MLP neurons of a small language model. Each row is named by its layer, matrix (up: input weights) and neuron, and shows model dimensions 272-367. Each number is 128 + 32 x the weight over its row's rms, rounded and kept within 0 to 255. Numbers have three digits each.
A block is one neuron, or neurons of one layer that tend to fire together. After each block is what it responds to, as a language model described it from the Wikipedia text at the highest values.

L7.up155:077117108089094136147163140089178165085067126106084155137113062169127163151077100117126137136161120140200138167167094098146162079159145062122111129181102134134114127130084147026144191163144155128150150134190114125169104151113106141149094177152105118127106125123097149109146216176122114119
L7.up174:175147118109132082147143092108117125138088125157146155128088109133128130120185100143102150163122105168140098165113129153077089140072088118165188189098161139124175150117116179099112080154157174085090158121105181153182118133157143113121167093108096151127127109097104136116167145122125135242
L7.up357:123120085129169125154129108092140102187110126128109155108124084138101127144194159134132149136158158115138176134150137149129165131127157111112160119143157141036158106096094149068113128183147144146066161111184099110155081088168140175137153122111103143117122101154128122218114139106137106141
L7.up426:103063151118078121150077123094133122118098109159110135126124098156149121184096098087161163178138141166094131161118103122162097098086120087153164133137161108097133166097096130098113117115126112198062133122200107120118086140142145125153134128089121180149132126146134159124118143142143113137
L7.up433:196124150083075117139120148142123116126118135159144144138066071173177136174117072085123150155163099133140126153106117130109159139069097121141121170133177158112137153122051114065131119130119123156149129120130139125135097145131098177092141131125118168151051130096119179142109169160112109135
L7.up692:081143132179106141117103075126117104126060093180146099160108077182112074137121089139153108170140131144130166189166091130103123116136143125138166128159166165144119111147109109129093130148134116179108137152168098091143146161143153181103102122122128108084012104138119153200106113094118106135
L7.up833:121076132090120140157112083116101110075093127147099140109056098139122137151132095072064132199156115126153122150126114150132075167130171143222176056107154155090104169122091142142137138159132207131123137169158148194123121113137166176115043152133070188113122124155146134128155167144085125196
L7.up837:096158143131139131144099156122131112111103127147111126111113115142159138114158047138156165115067091140130046174169075099125129093070162148136109125092174095153100140117086121127105144108147134157097162132178135109111119144088125123102142088106060183143107097104173122080171145087144162077
L7.up1020:160117074142162138147103119111163134176090075150149147097096137073107140139171111084121166120157073137119074157096175127145113126092036151203171109146152171147129111074153149115155136156125141183156147174117194157146066215173108136092105128097121190180125083108114139118193140176099113113
L7.up1280:120114098152090149147130129098116181136098139121070163165073077143165108153196046104145147165172092132159074119192096141113133123126107137146142144183133078175122182120168091115148069144152169122102165128195127168156094164140136112169181107114113203133151100100119096114133151145129100154
L7.up1286:137144094119093150117120116123150110147116069157187118147092071141118120102196098124228170143170123159149073199105106127143159141156080149165171167105119116121107124169121078097147079156150127204170127122128144131197114188131192218134137081159191083125089094114103122158147109122130127157
L7.up1303:113142156158117129137080125160156105142124104105182101132057118105140166084156061086187113168157117159111078106154069125125181126083122161169123151128081173127128152140104129060114118125130144153161116121129151128120136146149157210162121016109121161135149122165151198117161140090142082106
L7.up1326:093121189097109062097131129140125097103123094066118117162136048143095132138135182115168141132156124137185102125119127113159141166125158086119163152122147131136125105188128153090138137141116097161125146170126182110170081193187134149139118144116161110130113106095093159160126176188103115178
L7.up1465:137112135136086115129174160127132103096101119089148151166110071127151141133155070124145094103157065111151121133133124111172181124074139109127177140167132123147106210116138113091143150136136174180152115184195081104176088186116107182137120116140138206169107130088142117183185156078142138161
L7.up1466:086134133083064096069182095086157165121104149133126156106131111174099128112125033172115154106096144148159123093141169140209119136115140106105136132134149126129118086168126163065119148166171149153148126142158124113155084141127132092196153148153121136074138105151127097166089166063162145139
L7.up1483:079084180150057116105122142145113137120064138130157151138121067172148119115093105137156101162127130145136139124165059088163169057030129137143155139144129111144116158149189129100118114123132114149126132142171146127154173122142118117154127091106069134105136144165162218084129136157193131121
Description: After-number delimiters. The token right after a number, mostly a table pipe following a vote count before its percentage, also units or punctuation after years (1.93 m, 1969 meeting).

L3.up311:122136176164073113059082104078133121074074126129115059140156106134131090152208108158141117119173195184112139138148097190129098123051076147084138167115129136100175178111097128073106157136121096136061155108140129123134095111098097143148130135132114175096153118111126133101150137166160072087
Description: Table cell separators. Pipe separators and numeric cell values in Wikipedia wiki-tables of sports statistics, election results and scores, such as 0 |, 2 and 1989–90.

L3.up765:124094088110091104154128131097185169127099138100120120145131107133116123140111101041081144090175119150119194148115089167074134113102062167143100165112144179119118114133113136021095121121118104122117140093137107120170116149144112171119041106138083138195143132104064134139136185150135139117
Description: Plural noun suffixes. Final plural suffix pieces that complete a multi-token noun, such as -ations in Relations and publications, -ers in followers, -ities, -ments, often before "of" or punctuation.

L7.up14:121156117132134097119138143085138133135128158213097103130118137135129153114136139120131109088152187122025105108144133155058076142156149130085165162154110148066155121113125152066100138154127150105116127080099171174092111109105122100164156098159133093097118131198155179128157138130138177116
L7.up32:141175092106177136107122144070146152186068149145108152144109111137144101128142164120101147110145191158127095158195121170043131147117123137131178091139136183127122065137194148104074168178157145131133150111196160111112124139160128147130080117069073179129074101079162173093163145148095109121
L7.up137:108147113112135109165122107099084153124139175121157075091098084139141082163160136122064136035166153144139157127136117144079041152135032114125098137088145165123128093143117150111095110175183163068098148086169170163148105088163120123159073137110065157156093109124119173093115199079144137077
L7.up148:123126126136130140121098117034162112139118195118113115118078124172162150061125130099100057150111132126091142153110098137143080150140086210146119116073084134125164113136132177107099148144146124138135138030128141147099148053143149127137085093144112092137120148135089184111147123130135084117
L7.up195:194115087125141102105150162068136146181119126125101170115126112147164146117144139124112192096117139132123115033145151129055085175125084085114200135148150144133144154124143189106118118146158195120135127104135187124159110095126128133129102074101172135165137096094118134120126152143107127118
L7.up349:214126127120151135115084142080089098121130084133104115143112104106106104052135140104101116107093172152106196123124104131159112154136134109129122129148164177082178186176166136065156149133147120140083125074142150100149168098058149095157215135203118093161162119109139094107151131153104114146
L7.up420:194115122131107127129139089070184157090104178168102143155112111177149129137122083095086120097144169115147165123150101129148060144140080165106093137173140150119146101162107182091100194134150188119135121069137101151082091075134127137144084107151096206125112123125109142127141150151153124107
L7.up477:174128112108164088162150122140112062172138141169073111118087130083123118093128133083085158093127155124061221125080089148129101183165080109114091122113082151097167110109117179202092176159131129122130141145125168104138160154148167124122115041189156148182114109154195154129108132147125136114
L7.up529:128139117089106141197112135060159106168114108138074150126109130095080110111105157120099148142109159155076121117146141132189152143119141065135128109174077196125185163074155109126121140157132169110148164123103148116133128130149116078142126081131107163123152086141152063164120114108087116132
L7.up546:101153096135092122141165127089084193125072108210056157113129106188132109145132162108064109060116149176099107118159109151113105147140135136124134116144109191102168074131215146107069140162140148114148152079203124123148120039175106131191095141111101185157145111119135143093206095139127106147
L7.up889:136163110146179166119116145073170157127108106163119145124156119125071122184106128109034097101149177193095141101157150123190121155103118147139129151136174130102142142115195133111078122115146087092134130064106180065163106109110087060154142105121064116134130068149116097049124128106153110080
L7.up1042:167163125108134147114146143078144152128153162155152107100119137109130145131131108171157136108056153166121127149196102091133149190123122104107088135111176136100168186110111159138102180160108087109120118055160128135144119081119115079182110133162131120127144089089084110092144132146131134087
L7.up1176:096123151159143109107092073147120115200092169158085056116101131081113054122177109068092138137125179139123161116108103151100053162164150108157059112132100142129164159139171180114086149145150119125144152122107146178103142119111178099151166127148114113190097115183168175105117122070164114118
L7.up1279:135152114165194138150088136065161135084108106135126158107066171146130124105096113094134179160128211133086081161119141143079129177160116125085145130151118108131193186108101125110114123121123062118072144090130183169071167129117145116125127122145137091120095120234135090073153091114100130156
L7.up1307:125101083123134157145139128118084141139131146161082130141129179075143126107110154079150130182137169159140052083177149138159140160171140121112157127161130149081188124107140139106119134148113151092090132128140132191057148146106126039137140070090150132112124083063193099140090113116132097172
L7.up1532:183113115103136174148116120035127164195108144117088112181139111134086136133136087117101142150078110133074130151114126137172130112100086194148186136104167144125167105120139146116089115119113182099118141073088176134115129076123096135140161048191108163128180112103105119137116161105155139161
Description: Word-final suffix completion. Closing suffix pieces that finish a word split into several tokens, mostly abstract nouns such as stab-ility, disabil-ities, reconstruct-ions, invest-ment.

L2.up469:090133068160178203150118126126093114151103091149136143139101080112132101111062142139129134160143204131160166108139147125089106137171147160191169086169136192132141123139181139055108143141158102140104136111104137116165147102160116080193141111118106088128129098155146083125161077096122065149
L2.up817:112141133137130148138152093165084106093149136106186174139152107122119136114145171116120130104151147120155097144173069133090142149134120145092148156162143166133076235162187143114127089121155163088062143078148099055114180175080147116173086113156067154141130084121150145137169153060152104132
L2.up887:059123146137116130151153087201065122129121153154130122128177069126100141143116131158138092134113223155162124091165140144086114169146175127178145118126185170152099107144165175105081119127168138097090127148101125099096142095084158108191114192139009138128148104174132155136225148135140126098
L2.up1201:128131073130202177136150121134093144105147135114125131082106062048123120105146145132169156110100166137159130092186136092124130145164190145151172098140156109134123170104174168068122105144133137099107144099161134136149117070074164106161102157142046134133135129089134137110162159050159136128
Description: Field separators in tables. Separator tokens between fields in tables, lists and LaTeX, mostly pipes after a cell value: "| 1,187 |", "Genus: Plesiops", "Season; League", "\sum".

L2.up348:134119122142135148112092075140099109109141140167163088163063125110070128137166143109190094137129153155159079151130101127132108130100159182157141171133110103091104168118153126089090175128183097136116181123124103100162101130090129109181114060145138120053150097073081120128155115175134111158
L2.up352:118153163139114142117116124118111134152114174149122123150081083102118079177179130111129139150132181149164123134140053148096148154043144168154122151109126155058154156140111123088117173149163115133112133104175135111184135135088159134159117090156120121094145112116133144121211068112151090179
L2.up748:132123082097167135124093125085129075136105140145138080134072072128091119143165130120146112180137182184192120150145058143117109127090109209198142148153085153049107139080163127133119154134156119173063186133158144192185106128075118117156086075188097127064151120108083134149161080156188087144
L2.up1396:117134122110096161138081133146115117160112108152133126109058130173146099175179119115129145186116171167137125169111095132117094132144087135181151166104093172103126145140122131121104143160137147185138171104087135162128116158088094124157117116179124119102124102084067129136181052158152103141
Description: Word-final noun suffixes. Final subword pieces that complete a noun split across tokens, especially suffixes like -ance, -ement, -ice, -ition, as in guid|ance, manag|ement, adv|ice.